Weights of a small GPT-style language model, trained from scratch on English Wikipedia.
Size: 10 layers, 8 heads of 64 (4 for keys and values), MLP 1344 SwiGLU, vocabulary 8192, 33.8M parameters.
Architecture: RMSNorm before each block, learned and rotary positions, no biases in attention or MLP, tied embeddings.
Training: a variant of Adam for these matrices, 653M tokens.
MLP neurons of a small language model. Each row is named by its layer, matrix (down: output weights) and neuron, and shows model dimensions 144-239. Each number is 200 + 30 x the weight over its row's rms, rounded and kept within 0 to 999. A neuron's up and down rows have the sign that makes its largest values positive.
After each neuron's rows, "fires before" lists the tokens most often just after its 100 highest values on Wikipedia text that the model never trained on.

L7.down1206,179,226,189,165,240,207,189,184,222,201,230,158,162,176,167,177,196,217,189,170,234,220,156,200,204,218,222,151,271,238,189,219,196,146,150,205,193,190,209,238,223,241,148,174,212,255,252,191,217,172,199,200,251,220,206,181,216,201,206,255,193,195,188,240,246,190,174,220,199,196,191,185,206,201,213,155,194,170,175,222,148,237,213,201,183,184,195,227,176,204,192,154,223,254,254,175
fires before: "9", "8", "2"

L7.down861,213,218,219,184,181,249,175,274,225,179,172,178,251,152,221,213,192,216,206,184,149,204,199,197,198,180,213,200,221,151,118,226,150,231,151,182,221,207,212,241,189,224,231,165,197,183,200,121,213,227,212,226,209,136,120,235,194,180,174,269,182,170,166,149,144,183,181,198,167,199,186,240,170,198,221,202,212,201,224,218,153,184,227,207,173,162,166,168,275,178,136,204,197,168,193,239
fires before: " "

L7.down204,197,205,195,164,206,144,244,166,248,210,168,186,234,205,182,212,216,242,230,168,263,209,226,250,199,249,179,185,187,205,181,206,197,158,165,212,187,147,195,159,178,194,214,207,214,209,242,164,216,235,184,207,205,200,178,198,165,150,215,184,196,241,195,150,188,208,224,233,172,202,184,160,186,153,207,200,190,202,249,221,195,195,230,231,195,170,151,181,206,145,184,250,186,194,200,177
fires before: "0"

L7.down680,204,185,197,166,155,185,131,188,155,229,186,179,164,187,214,195,185,201,158,175,254,168,155,169,170,231,207,141,230,187,193,223,159,211,167,210,166,174,185,245,144,175,214,262,228,201,225,207,187,216,167,185,162,156,199,174,201,213,211,156,213,184,210,207,189,203,193,192,159,165,198,219,228,179,188,235,168,202,214,192,196,192,210,132,172,164,215,240,240,239,152,169,150,257,180,191
fires before: "7", "8", "9", "6"

L7.down910,238,206,192,175,251,193,224,151,147,165,156,237,229,200,218,214,211,242,146,183,220,187,205,172,206,147,218,185,207,160,179,163,210,199,144,187,206,231,209,197,180,247,196,168,190,181,210,177,172,206,231,199,220,257,172,283,213,209,228,231,248,144,176,195,230,235,155,199,178,149,218,222,263,227,237,185,193,215,211,255,189,211,182,204,178,182,149,201,220,217,163,174,232,207,188,203
fires before: " ", "\n"

L7.down535,176,240,190,164,209,257,175,194,194,238,205,193,216,184,208,156,139,193,179,230,240,209,200,231,154,272,160,211,173,199,178,223,199,173,197,189,202,234,245,221,241,251,204,197,145,213,206,243,163,173,178,167,193,223,200,190,185,199,171,262,226,226,186,223,235,220,180,191,204,170,202,192,198,177,159,177,177,178,207,218,204,160,183,200,245,187,181,176,209,164,179,199,192,165,203,162
fires before: ",", ".", " in", "–", " to"

L7.down414,163,201,226,211,200,140,193,224,145,238,192,195,213,187,163,240,171,203,176,293,181,203,198,241,197,196,174,211,248,181,198,220,186,241,197,191,163,189,236,228,227,206,154,207,240,170,176,171,191,186,167,202,265,215,182,222,217,221,166,286,147,168,252,227,165,177,167,213,179,197,234,224,172,227,196,213,219,212,174,203,157,195,176,227,212,143,193,211,171,190,192,143,177,205,201,204
fires before: " ", ".", ")"

L7.down736,242,179,229,217,251,284,189,162,160,200,194,184,186,176,254,232,213,222,237,224,219,142,207,218,217,229,167,157,203,240,226,178,214,180,160,205,214,215,202,206,230,200,173,174,173,219,227,238,198,206,188,184,204,207,168,206,240,211,217,220,205,191,212,203,179,155,185,214,177,190,240,210,172,209,179,217,220,149,190,224,223,188,197,166,157,199,196,239,207,217,214,209,212,248,226,235
fires before: "0", "8", "9", ":", "7", "2"

L7.down156,256,190,280,234,182,208,130,266,143,183,184,179,183,213,206,224,208,180,174,208,196,261,226,236,177,191,208,239,219,197,138,194,199,203,194,207,164,228,163,219,196,203,187,183,173,221,209,243,166,178,192,223,220,238,228,200,165,192,190,202,203,212,256,200,188,236,145,172,160,159,191,189,178,214,179,200,149,202,235,211,191,171,182,129,200,166,232,188,264,188,175,253,192,181,177,185
fires before: "9", "8"